From a checkpoint of a small transformer trained on Wikipedia.
Size: 14 layers, MLP 4096 ReLU, vocabulary 8192.
Architecture: LayerNorm before each block, learned positions, biases, tied embeddings.
Training: a variant of Muon for these matrices, 767M tokens.
MLP neurons of a small language model. Each row is named by its layer, matrix (up: input weights; down: output weights) and neuron, and shows model dimensions 186-313. Each number is 128 + 32 x the weight over its row's rms, rounded and kept within 0 to 255.
After each neuron's rows is what it responds to, as a language model described it from the Wikipedia text at the highest values.

L2.up1969 [111 150 139 155 210 115 142 171  86 115  62 137 127  65 125 159 112 107  88 145 169  89  85 157 111 150 111 196 111 106 112 140  95 157 145 142 100 160 118 113  94  68 133 164  99  78 125 116  99 112 117 163 163 112  85 135 126  94 100 129 120 173  91  87 103 134 120 135 137 111 123 139 191 104 109 127 119  97  54  94 123 135 109 150  88 127  87 212 214 124 186 166 176  93  83 127  72 133 115 153 113 103 161 145 200 178  91 156 115 105 122 138 150 138 145 139 124  82 152 179 100  96 134 173 139 127  90 152]
L2.down1969 [144 131  96 131 168 177  92 102 159  60 180 130 142 143 148 116  95 166 183  38 142  88 169  86  91 187 152  94 103  97 106  87 126 115 134 120 104 150 139 139 118 183  39 158 147  53 140 142 109 163 186 120 107 164 124 155 113 119 115 127 113 155 192 140 118 100 126 179 126 155 128  98 112  94 131 150 127 123 165 129 102  78  90 117 114 169 141  94 112  82 144 134 119 161  82 150 150 151 153 138 136  81  79 139 113 132 149 184  78 107 108 174 149 118 139 151 125 198 153 134 165 123  99 116 101 117 147 161]
Past-participle and past-tense verb forms, mostly passive after was/is/are and before by/in/to, such as was founded, are used, was built.

L10.up4049 [137 142 146 141 167 100 142 134 118  57 115 106 179 135 147 100  99 164 145 130 212 105 120  91 126 139 144  77 117 168 124 118 147 116 145 103 109 122 129 206 169 177 140 178 150 195  52  78 145 169 151 146  77 144 143 116 161 180 131  73 154 186 131 110 127 125 170 113 151  63 123 153  76 139 193 114  97 140  69 147  88 136 143  85 130 117  84 136 174  98 119  68 135 133  86 112 147 138 105  94 142 137 111 178 210 145  93 115 145 132 180 181 132 146 159 160 139 228 126  85 112 123 118  94 205  66 121 108]
L10.down4049 [129 110 143 192 103 136 138 118 146 105 115 188 165 158 138 187 146 202 147 106 113 142  43  93 141 107 139 152 131  85  99 119 133 137  99 138 123 150  45 140 154 111 135 111 102 140 130 117  95 150 167 109 125 163  97 159 177 113 145 130 163  99 129 125 155 134 103 121 141 126 131 192 124 104 108 159 105 137 130 138 168 181 220 121 143 130 172  98 104 166 192 165 171 181 153 121 179 104  92 124 144  77 101 107  81 121 110  93 180 135 110 123 169 173 125 168  64 137 164 187 121 125 146 149  87 110 154  77]
First piece of a word split into several tokens, often a lone capital starting a foreign name or rare term, e.g. Z(ico), F(ürstenau), v(ulcanite).

L2.up1635 [156 111 159 105 179 116 108 129 136 148 134 157 126  88 129 151 151 112 140 147 112 123 133  90 136 117 115  88 145 177  88 130  48 137  37 151  93 116 177 126 160  86 139 122 117 134 160 156 167 169 134 181  87  88 138 103  97  96 108 140 117  95 142 121 163 152 162  97 112 122 123 151 107  46 152 114 148 126 211 119 131  92 193  79 139 100 129 107 169 177 117 209 149  53  85 189 108 162 142 120 161 158 127 166 147 108 102 128  80 130  97 130 109 125 144 161 127 160 125 143 171 122 155 133  61  66 115 157]
L2.down1635 [ 63 184 150 180 114 129 144 175 157 114 125 114 168 106 168  88 126  60 153 149 161 110 157 120 136 128 115 174 123 118 189 148 104 114 174 127 141 145 118 108 151 136 113 126 150 101 155 153 156 128 148 126 167  96 109 108 120 138 153  56 160  67 104 131 184 169 119 120 162  96 134 151 147 114 164  86 185 200 190 147  92 152 143  85 147  81 112 108 112  76  87 147 140 136 116 166 125 162 194 137 134 111 133  84 135 134 111 166 107 122 134 123 108 120  85 136 156 113 109  89 158  96 130 165 154 153  96 147]
Words about leaving, moving, or retiring in biographies, often after before/after, such as leaving, relocated, retiring, and the to or in following them.

L10.up2473 [141 104 129 152 137 133  83 161 180 131 137 105 129 135 134  70 166 112 120  92 100 103 126 102 141  98 106 114 148  64 146 156 175 116 167 118 191  94 166 152 145 149 177  90 129 162 192  88 163 166 181 179 104 140 104 166 142 134 148 168 151 120 133 133 112 123  80 131 136  93 128 149  76  92  85 142 176 144 116 155 108 122 188 188 105  77  85 137 132 189 128 147  88  98  96 150 141 180  94 100 194 173 118 236 113 106 104 151 138  99 139  96  16 132 116 152 106 134 111 128 121 192 125 155 140 113 109 136]
L10.down2473 [147 185 160 135  88 112 130 122 119 143 158 139 142  42 117 100 138 122 126 111  97 174 157 109 123 118  78  74 144 124 127 146 142 113  68 165 111 183 139 155 149  76 209 178 132 124  60 124  98 124 146 170 118  64 118 160 104 108 160 109 152 137 128  88 149 114 151 139 117  86 125 126  97 120 152 142  88 121 145 159 135 108 107  80 173 112 109  63 130  42 129 112 110 126 136 156 121  99 156 169 127 151 178  85 138 122 127 163 120  96 147 157 120  86  86 104 153 111 120 127  92  99 144 153 136 111 106  90]
Tokens where a clause's predicate or a table value starts, such as main verbs after subjects (met, joined, opened), following prepositions (over, in, on), and table pipes or semicolons before numbers.

L11.up1687 [127  20 125  72 131 143 167 108 147  68 130  95 114 141 134  90 145 148 149 145 128 145 172  87 132 188 135  51 114 191 101 125 112 153 108  98  94 128 113 172 127 112 147  82  97 200  45 138  93 150 146 120 135 106 185 134 140 153  88 155 117 138 132 115 118 117 138 128 146 103 144 142  91 136 155  84  81 108 159  83 128 171 187 166  70 164 156 166  97 133 189 118  88 138 114 120 120 154 113 109 161 173 141 170 153 173  77 142 144 110  55 113 136 116 105 109 154 127 140  82 137 139 128 131 167 159 122 123]
L11.down1687 [104 173  90 105  94 124 121 127 132 176 119 171  93 143 172 141  23 164 104  98 184 129 154 102 114 104  97 129 152 142 111 127 108 163 106 180 115  88 110 147  77 141 166 131 119 106 125 205 118 128 164 155 187 154  70 125 139 139 149  85 142 142  57 156 110 111 130 116 165  65 136  77 188 124 134 170 112 128 135 170 169 170 133 146 113  94 170 151 124  87 162  74 166 128  83 173 204  64  93 118 159 149 145 147  86 154 104  98 183  96 114 139 133 121 112 198 110 142  71 107 116  87 122  89 109 120 183 104]
Mainly the first hyphen of a markdown table's separator row (|---) after a header row; weaker on word-initial fragments such as cl, Ja, bon.

L2.up3137 [154 145 180 194 122  99 105 135  87 144 136  46 143 154 112 148 136  99 134  99  98  86 100 128 103 123 113 133 145 106  97 155 142  97 152 135 142 135  94 136 117 103  73 106 106 152 124 152 135 112 128 143 153 151 119 150 154 148 103 164 144 132 118 122 119 121 109 100 127 169 190 108 105 145 156 109 112 144 120 140 131  77  89 131 107 170 145 101 143 134 122 122 165  95 134 107 106 100 190 151 108 123 107 116 193  90 151 118 146 141  68 144 127 101 195 143 134 121 144 154 172 157 149 143 124 118 156 111]
L2.down3137 [108 153 149 178 130 135 152 129  55 157 137 104 128 147  84 121 173  82  99  99 105 126 123 179 168 167 152 169  80 100 138 160 124 112 104  70 145 179 103 134 178 125 141 142 157 104 116 129 118 138  78 158 133 146 137 124  97 127  94 102  92  96 138 112  67 130 126 160 105 196  91  73 175  90  80 109 109 190  95  88 204 117 116 154 116 144  95 157 171 166  46 110 100 126 142 108 193 132 125  57 121  92 165 138 146 149 148 161  69 101  95 175 131 111 144 170 101 119 128 147 166 131 162 142 134 136 111 117]
Past-participle endings and verbs of change after was/were/has been, mainly in encyclopedic history or statistics, such as decreased, renamed, consolidated, increased, incorporated.

L10.up3533 [112 140 155 156 182 139 100 131 105 102  88 176 115 120 219 141 158 164 131 177 136 146 209 117 117 153 122 149 187 118 126 101  84 139 138 134  85  98  98 168  69 150 156 172 140 104 161 121 165 141  68 116 141  89 109 133 139  75 138 149 171 131 137 105 130  93 127  77  59 132 147  70 125  94  90 111  71 124 160 109  16 128 172 143  98 105 169 128 169 119 121 106 115 150  85  81 121 175 139 101  88 127  72 117 137  73 115 169 173 112 101 139 130 126 120 168 118 149 144  87 121 173  82 144 185 102 103  81]
L10.down3533 [176 174 158 147 130 157 143 187 124 101 206 122 142 129  97 114 157 165 165 129 167  85 160  82  98 113 150 146 168 121 140 182 141 200 116  99 131 101  63 130 103 145 138  80 159 127 144 138 150 157 139  81 152 156 120 126 125 127  50 135 142 139 125 160 146  75 106 152 138 131 101 151 164 100  78 128 103 129 139  99 196 150 124  82 129 206 144 152 109 153 103 166 138 159  92 137 134 170 101 155 136 132 127 108  90 130 123 154 137 198 124  67 135 190 130 105 112 131 173  96 129 116 105 152  64 118 103  78]
Past participles, often the last piece of a word, opening a passive or reduced relative phrase that a preposition follows: used by, designed to, seen as, born.

L11.up2588 [121 125 172 121  87 155  90 135 112 112 127  91 128  99 139 151 185 135 126  85 130 118 121 169 116 124  86 103 168 144 132  75 148 107 140 128 155  59  94  89  87 113  73  73 162 125  37 123 188 118 130 129 112 179 123 157 143 158 106  93 148 107 106  54 162 100  81 131 130 190 127 131  96 106 135 116 101 114  53 124  78 137 135 125 120 135 100 171 134 162 128 172 136 167 127 123 190  95 123 121 130 113 115 160 105 125 150 174 133 102 139  92 135 141 127 101  99 143 131 192 106 132 130 145 173 135 110 123]
L11.down2588 [182  93 168 161 185 110 121 134  98 139 100 146 129 182  97 158 152  81  96 119 110 144 108 162  75 144  85 121 118 134 138 187 200 154 153  94 108  92 137 139  98 191 103 152 150 137 119 110 139 153 149  84 158  71 114 149 127 181  97 114 148  62 158 107 149 176  87 115 151 142 171 149 145 121 128 122 174 140 132 142 134 115 113 126 134 150  93  97  81  68 160 150 106 121 151 145  91 137  96 179 134 103 106 219 157 171 100 167 162 119 205  85 194 130  59 128  89 109 138 129 131 142  86 144 189 131 149 123]
Past participles, often passive, right after was/were/be/are in factual prose, such as used, elected, applied, built, known.

L10.up928 [139  97 152 178  90  73 116 113 173 155 111 143 120  98 113 136 126  91 187 130 139 117 173 140 116 170 136 231  81 121 141 128 138 128 167 167 126  80 129  81 144 122 107  94  94  72 169  90  98 136  87 129 115 130 174  81 198  86  98 128 108 109 136 208 110  94 168 124 116 183 128 165 135 102 146 113 109 146 159  69  66  83 138 132 127  76 129 121  86 117 120 114  91 161 126 181 109 190 138  93  64  91  95 169 112  41 127 169 141 123 139 129 148 140 116  79 121 122  90 110 145 104 109  92 117 147 148 204]
L10.down928 [149 194 141 140 181  56  94 111  91 122 124 125  84 129 113 125 213 142  75 129 123  88  94 126 182 104  65 105 127 141 109 158 127 149 125 106 142  83 139 134 144  77 139 174 173 103 171 129 137 120 199 149 122 145 142 120 108 149 158 146  85 160 106 123 109 156  97 119 155 134 119 123 123 120 137 152  96 125 178 165 112 186 103 120 147 160 102 157  95 140 104 123 160 131 167 118 105 102 153 203 124 133 111  76 115 138  91 102 145 114 141 105 135 135 139 139 190 162 102 149 177  78 189  91 156 110  95  57]
Function words (to, the, in, for) and domain nouns naming an activity, service, or role, e.g. "in this role", "in office", "vehicle production", "correspondent banking".

L10.up3700 [170  97 148 115 150 194 118 114 135 141 114 114 188 128 186 144 108 147  74 111 111  90 136 129  89 109  78 188 146  45 132 193  88 105 125 112 134 196 137 136 139 142 117 136  99 121 148 149 186 148  92 144 113 170 135 107 131  65 133 142 116  94 174 118 110 116  70 146 125  82 113 117 108 165 125  81 107 138 138 113 186 120 145 112 134 110 146 106 126 110 137 165 130 127 163 109  68 144 183 126  74  82 207 112 161 101 122 144 139  81  54 136 107 121 129 117  90  71 124 161 147 150  77 160 123  89 129  97]
L10.down3700 [150  95 148 149 154 118 105 127  98 164  97 144  87 155 121 105 178 149 102  99  98 117 108 183  74 109 149 154 126  96 140 140  89 104  83 117 123  88  79  98 128 165 122 135 136  69  59 103 163 119 182 156 122 153 148 167  95  87 141 146 162 117 105  99 134 110  86 146 126 115 132 132 128  82 120 193 170 150 167 105 154 125 102 126  32 128  49 138 149 104 139 107 187  95 185  73 193 109 159 107 160 148 209  82 157 136 114 192  91 142 159 162 157 171 162 189 139 163  88 141 121 177  99 132 123 135 169  97]
Main verbs or their first word piece right after a subject, mostly change-of-state verbs (dropped, fell, relieved, shifted), plus dashes in scores and party names.

L11.up2528 [108 196  72 149 145 133 139 141  92  95 103 112 124  99 139 167 170 201  92 145 117 116 162 146  79  81 119 169 245 131  81  56 123 139 146 151 132 135 123 145 174 113 128 136 188 119  77 106  80 174 154 167 100 195 158 196  83 167 133  94 131 140  80  78 120 141 179 146 176 126 126 119  82 148  60 123 113 105 102 131 184  90 141 120 120  65 154 125 121 154 106 125 129 172 129  98 146  66 101 101 142  99 112 134  96 182 120  77 165  71 148 146 167  72 131 124  42 104  93 115 116 143 148 116 186 125 103 113]
L11.down2528 [150 123 154 113 108 146 131 143 117  91 125 143 101 176 129 120 128 128 112 154 141  98 139 118 105 126 151 126 108 120 151 137 153 107 147  92 134 138 128 102 136  96 134 172 139  92 116 146 186 105  93 101  96  53 140 125 122 100 124 106  99 148  85 127  95 154 146 142  79  79 164 138 105 138 133 154 118  97 123 175 126 132 147 107 112 176 144 136 193  98 134 117  36 131 155 154  92  99 100 173 119 123  85 158 113 136  90 104 107 116 131  90 128 143  60  74 104 161 146  98 102 105 175 143 151 108 155  73]
First subword piece of a longer word or proper name, often in lists or tables, such as Bab(ushkin), b(acteriologist), reg(ime), Mar(dakan).

L2.up1134 [155 154 139 149 121 146 136 156 185 124  73 160 103 158  56 119 170  87 121 158 168 173 109 157 129 147 172 123 205 179 111 100 122 114 121  96 117 155 204 168 153 150 136 108 113  95 105 119  91 171 107 103  77 133 118 173 107 141 153 110 160  99 140  83 113 124  39 128 131  84  95 114  96 109 118  91 170 123 125 165 171 125 138 129 119 126 104 147 102 127  98  66 122  80 130 100 133 101 124 117 110 135  88 132 152 101 213 109 174 147 122 156 135  71 165  89 139 107  94 143 153 106  89 149 149 157 134 152]
L2.down1134 [177  95 123  66 149 184 141 128 142  41 101  98 131 183 106  85  53 145  93 120 142  62  98 184  72  81 106 105 135 122 153 164  96 145 156  88 129 159 118 160 114 170 119 143 138 155 136 116 154  82 138 150 106 124 104 149 100 190 147  30 128 117 169 139 162 138  70  79 101 155 109 154 117 129 169 113 134 144 126 112 111 112 139  83 154 131 103 112 129 107  88 110 134 176 114 136 141 110 140 101 142 123 107 140 140 140 104 121 110 120 122 131 164 122 107 183 166 129 110 125 102 119 154 111 111 201 154 108]
First piece of a capitalized word, usually a person's first or surname, right after a comma, title or list cell: Stu, Wild(e), Brian.

L11.up2932 [162  78 140  74  93 123 152 140 174 137 147 164  83 191  68 135 112 200 100  86 163 132 180 135 196 119 139 142 179 118 101 148  81  56 149 178 120 107 106 178 103 131 100 150  92 171  76 171 109 156 136  97 172 112 163 132 182 163 115 117 172 174 129  87  84 110  31 154 107 134 130 141 133 179 187  91 118 119 149 141  92  52 138 147  88 158 147 142 110 104 164 174 140  96  95 116 100  61 177  98 139 172 131  92 152  83 150 173 180 123  76 154 159 131 137 138 117 141 159  86  80 130 144  60 198 185 151 165]
L11.down2932 [ 97  73 168 151 132 136 127 152 106 102 151 110 126 132 141 136 115 152 158 109 131 170 146 165 172 136 128  79  99  79  65 165 129 151  86  98 117 167 173 135  78 110 159 161 143 124 141 119 132 145 125 147 133 123 120 187 119  83 144 108 154 162 126  63  92 101  95 144  65 154 109 132 149 213 114 121 114 152 131 174 106 141 121 111  78  97  85  99 118  77  98 150 125 121 141 107 136 128 164 135 111 123 122 143  91 152 127 108 127 167  91 132 142 146 128  97 117 157 122 130 158 105 147 117 146 175 170 157]
First names of people, often split mid-word (Tod-d, Ev-ely-n, Rah-ul), in lists, tables, casts and rosters, e.g. Robert, Ray, Jason; occasionally "most" before an adjective.

L10.up1961 [137 131  88 143  74 125 138 126 120  84 101 140 123 100 136 137 151  86  89 131 175 180  73 141 119 100 153 129  86 140 115 132 125 123 149 211  77  79  96 120 134 157 133 133 106 140 110 135 172 142 161 116 151  85 100 160 129 147 156  82 127 153  81  64 159 134 113 110  99 114 106  70 161 142 126  70 152 107  76  99 146  85 122  75 112 117 182 128  82 139 159 122 132 147 155 161 110 103 109 105 173  71  95 142  81 159 169 184 161 133 123 119 191 158 134 103 113 131 131 181 217 159 139  53 133 101 180 135]
L10.down1961 [105 128 130 132 137 133 141 125 107  95 115 100 139 137 149 105  61 198  52 112 168 152 126 106 103 130 123 111 109 174 106  67 103 158 161 138 122 151  95 150 108  96 126  97 118 135 144 174  24  91 161 130 105 122 125  79 100 110 120  78 161 146 156  87  89 110 163 151  93  94 101 154 107 156 138 118 132 155 161 147 171  91 137 140 141 128  66 152 117 110  87 111 151  97 150 116  85 118 102 109 180 169  82 150 115 120 113 100 112 187 116 119 165 169  74 170 145 126  91 128  60  97  96 118 143 113 121  97]
Given names, or their final word pieces, just before a surname in sports tables, cast lists and news text, e.g. Camero|n, Gary, Dave.

L10.up4023 [187 158 142 123 104  89 141 160 116 126 124  97 145  71 117 137 146 129 165 115 141  99  93 111 140 107 132 180 165  96 143  98  98 146 111 105 134 140 142 244 146  69 114 165 127 111  99  97 178  98 130 162 139 119 115 114  63  95 103 149 154  88 154 132 140 133 150 133 139 125 114 182 109 106 197 103 121 187 117 136 137  80 108 171 140  95 148 208 124 158  94 153 122 141 120 129 181  98 107  95 166 146  99 124 113 110 124 124 147 126 134 144 159  70 135 134 121 186 140 203 123 104 102 152  77 120 109 130]
L10.down4023 [107 111 116 162 144 107 108 136  95  91 134  57 115 160 156 107 134 129 129 110 133  91 113 128 104 154 130  64  94 129 149 115  75 163 110 138 102 162 138  95  68 120 115  99 107 142  94 141 153 123 108  69  84 127 109 168 141  46 140 124 169 133 185 137 145  92 114 143  91 116 145 114 159 109 123 120 115  90 114 155 159 148  71 129 128 158 142  83  49 104  91 155 162 145  76 138 124 114 110 147 101 111 153 159 146 139  86  86 186 141  95  87 129 105 148 153 153 138 121 126 147 138 111 154 154 138  79  92]
Fires on verb-completing tokens, often the past-tense -ed piece (coached, played, belonged) or the verb itself (joined, left, live), and on following prepositions (member of, were from), just before the object or phrase.

L11.up2283 [145 100 142 135 133 162 127 127 110  38 180 106 150  86 157 138 110 125  79 132 221 127 160 112  75  77  98 117 145 134 119  90 127 104 174 106 179 143 124 139 115 124 195 109 159 100 114 121 111 120 149 140 143 119 138 125 131  90 106 142 148 100 139 100 142 101 168 147  96  94 128 201 104  98 169 104 142 134 119 111 134 109 152 130 102  60 145  72  65 137 102 130  92 171  85 128 171 132 191 159 113 109 116 210  91 130  93 154 126 183 110  97 136 101 107 100  93 139 109 127 186 164  65 156 124 195 137 122]
L11.down2283 [152 174 149 152 162 181 176 119  81 155 102 139 103 123 131 132 146 161 177 120 142 151 174 119 111 173 155  91 180 130  85 172 132 133  84 125 141 153 102 129  76  71 119 128 142 111  56 147 113 149  89  88 128 156 102  64 130 141 123 116 117 191 134 170 124 110 129 182 172  89  75 156 150 120  92 123  85 140  45 151  76 137 141 115 156 124  84  91 143 106 127 141 119 163 204 129 187 148 168 140 102 119 126 112 122 150 128  74  82 128 126  85 196 185 172  71 166 146 146 119 106 119  85 146  71 105 172  66]
Final pieces of verbs, mostly participles and past forms, that take a following prepositional phrase, e.g. located in, attached to, worked on; also clause-opening Upon or By.

L2.up475 [100 185 134 122 127 119  73 149 125  64 164 166 121 128 157 153 131 136 107  90 183 119  87 170  96 131  95 100 105 109 103 125 129 101 139 105 112 131  98 151 124 121 140  89  92 152 142  94 189  79 141 104 162 173  52 176 132  84 175 127 136 166 179 187 151 165  69 114 128 155 125 180 114 148 129 167 145 115 142 177 172 190 118 111  89  97 119 101 129 133  99 159 122  98 121 161  49 111  90 125 164 100 130  99 113 120 141  87 140 115 114 113 150 120 146 104 102 213  68 134 178 112 125  71 170 164 157 169]
L2.down475 [102 108 146 187  65  98 125 107 138 144 203  98 130 187 132 129  54 156  92 100  97  56 108 144  81 113 128  72 156 146  90 147  82  89 156 193 162 102 130 147 125 165 122 112  66 121  80 138  73 136  83  45 115 106  93 145 155 153 133 140 104 171 125 102 110  95 130 133 162 124 116 104 104 129 151  89  90 109  89  81 153 132 130 109 138 114 196 126  95 160 101 148  95 136 107 127 115 148 122  93 126 185 144 137 118 127  48 190 131 120 140 142 120 121 155  70 109 106 130 106 172  92 145 139  75 106  81 110]
Punctuation right after a year: table pipes in filmography and list rows, commas after "In 1974", colons in year lists, such as 2001 | and 1997:.

L2.up850 [102 118 158 161 156 122 156 152 135 131 134 161 157 158 141  91 166  90  65 112 181  67 126 129 155 154  68 156 112 121 152 205 117 149 149 123 122 144 142  89  95 120 112 111 137 102 124 150 114 145 106 129 146 114 140 130  85 145 192 164 142 112 108 111 163  91 129 121 155 145 163 112 167 156 149  98 102 151 146  88 113 164 110  98  73 172 136 136 173  53 143 139  87 110 117 117 117 132 127 138 110  95 182  46 156  80 144  93 106 137 127  88 175 116 159 102  96  90 143 117 115 111 162 177 104 118  65  38]
L2.down850 [131 177 113  96 167  92 171  83  77 145 116 131 148  99 104 163 101  86 170 166 112 174  83 114  86 131 161 110 119 102 179 173 133 120 118 151 163  87 122 129 138 109 115  68 226 108 143 108 108 159 134  95 128 129 155 210 119 167 173 175 132 145 157 146 139 133 148  64 186 191 140  86 113 147 162 142 120 133 162 192  98 122 153 117 130 154 122  87 176 113 133 177 136 138 128  72 167 117  72  80 193  79  77  98 166 140 144 107 124  88 103 122 169 162 118 192 150 121  85 167 180  76  92 162 160 133  94 136]
The word over and similar prepositions (through, in, under), as in over the top, jurisdiction over, and the over- in Overall; also pipes and dashes in stats tables.

L2.up4003 [192 122 155 143 154 115 157 162  99 131 159 181 119 108 108  92  88 170 122 109 189 112 142 100  72 146 140 145 149  77  43 136  88 167 118  96 123 136 160 118 171 164 174 184 148  89  63 147 126 128 120 117  81 107 112 124 132 106  89  79 191 123 117 130 174 164 131 135 106 170  88 214 108 121 162  83 144 100  86  73 124 150  75 137 151 101 167 121 119 153 144 127 165 117  51  88  91 162 126 144 186 111  61  99  86 137 129 117  72 180 142 145  91 105 160 138 122  59 165 138 118  89 180 114 155 151  97 132]
L2.down4003 [137 167 124 163  92 141 139  77 141 121 133  79 147 123 106 142 157 126 176 136 117 124  82 100 153  98  98  43  91  96 169  86 164 103 137 112 136 138 142 128 160  77 102 121  69 167 107 152 127 124 148 133 168 180 168  90 129 149 137 161  72 194 116 125 147 135 173 156 157 131 113 113 129 118 105 204 130 151  71 105 154 136 128 135 123 117 103 165  90 140  80 165 105 134 189  91 136 104 112 124 171 120 182 136 133 123 133  84 167 138  63 124 145 162 163  74 124 185  83 121 158 115 151 170 125 178  56 137]
First word-piece of a capitalized word inside a multiword proper name, often after "the", e.g. Luc(ia), Ant(arctic), Av(iation).

L2.up70 [143 148 115 161 164 148 134 114 101 130 172 139 131 145 135 138 166 122 113 111 125 128 127 143 129 180 138 150 125  76 108 113 119 111 132 164  86  99 144 143 107 150 136  83 123 121 115  74  74 141 118 114 157 127  77 125 138  84 193 143  70 144 135  78 135 159 162 195 163 181  96  85  96  84 124 131  83  89 118 112 112 114 148 148  94 127 117 155 155 142 163  85 134 132 151 103 118 153  99 114  78 111 204 148 122 163 144 125 104 169 178  52 145 193  71 149 105  99 120 127 182 124 131  84 136 145 184  96]
L2.down70 [104 158 142 130 137 157  81 160 151 159 149 128 156  98  76 105 124 167 164 145 137 103 162 166  89 116 110 160  99 159 105  71 164 181 112 149 139 157  97 163 135  87 111 168 128 145 121 160 158 108  54 142 184  59 180 135  91 122 123 129 127 182 123 146 147  64 124 107 144 144 148 103 146 109 130 101 141  78 180 166 207  91  91 146 111 118 117 104 135  90 110  63 156 158 127 157 127 175 131 107 112  80 133 136 128 114 150 134 201  83 122 109 238  84 156  97 119 172 141 154  89 144 117  87 120 136 125 180]
Prepositions such as to, on, of, for that a preceding noun, verb or adjective requires, e.g. objected to, focused on, collection of.

L11.up109 [134 165 137 158 148 115 135 153 121 107 135  81 131 102 119 150 155 178 145 179 102  87 125 157 129 146 114  86 205 161 147 134  93 146  83 125 121 140  76 172 144 111 130 123 184  92 118 162 138 107 139 130 131  98 134 106 115 116 135 153 120  95 139 125 140 167 137 141 153 115 136 166 130 134 173 141 132 133 111  82 123  66 178 153 107 133  87 129 156 105 171 184 138 176 129 153  69 148 151 130 125 122 124 100  92  98 141 130  81 121 124 103  88 207 194  95 144 135 147  81  88 147 151 115 129 171 170 104]
L11.down109 [136 193 137 121 113 137 121 113  87 103 167 124  92 150 139 109  67 130 161 174 121 141 119 133 120 165 154  70 149 124 159 120 147 153 134 152 127 140 139 173 134 122 236 103 145 139 151 126  74 120 138 128 158  90 169 142 126 125 120 135 141 134 110 120 152 179 128 161 104  87 158  98 113 119 142 100 111 129 109 133  94  83  79 149 132  95 100 132 148  87 125 122 135 105 114  95 114 139 144 132 141 118 106 190 128 138 108  90 122 130 145 129 156 130 134  99 134 174 149 131 117 121  74  99 170 103  85 140]
Token right before an expected number or count, such as of in "a maximum of", over, about, number, and table cell pipes preceding figures.

L11.up1365 [130 140 101  83 150 138 151 131  71 123 115 140 141  88 175  84  88  76 126 109 128 147 191 123 125 137 149 148 115  69 143 182 122 114  93 204 171  67 141 161 100 118 121 164 147 124 103 125 121  85 182 132 128 159 120 124  76 160 102 175 121 114 147  82 134 112 109 195 135 103 111 180 158 151 161 130 102 125  75 122 148 109 143 126 116 179 172 207 146  72 106 114 125  67  93  99 106  95 142 131 113 153 190  92 123 165 229 162 138 111 113 138 136 165 126  99 120 110 186 104 120 200 170 135 182 120 116 136]
L11.down1365 [164 114 129 159 154 163 145  85 175  81  92 148  91 146 122  86 131 109 112 130 108 149 158 112  99 165 176 134 148 173  93 191 127 105 144 119 130 158  92 123 123 150 174 134 114 175 159 100 129 152  71 136 151 116 184 104 141 124 114 151 165 197 137  95 118 135 191 127 147 127  80  86 168 150  97  86 128 181  97 133 117 157 125 130 134  99 169 102 107 108 163 127 102 105 123 187 163 185 113 101  83  96 140 122 126 174 172  84 148 156 134  99  82 106  99 135  79 143 147 161 213 158 113  91 117 135 105  81]
Opening pieces of longer Latinate words, like prop(hetic), exp(osed), opp(osite), res(olution); also pipe cell separators in wiki tables.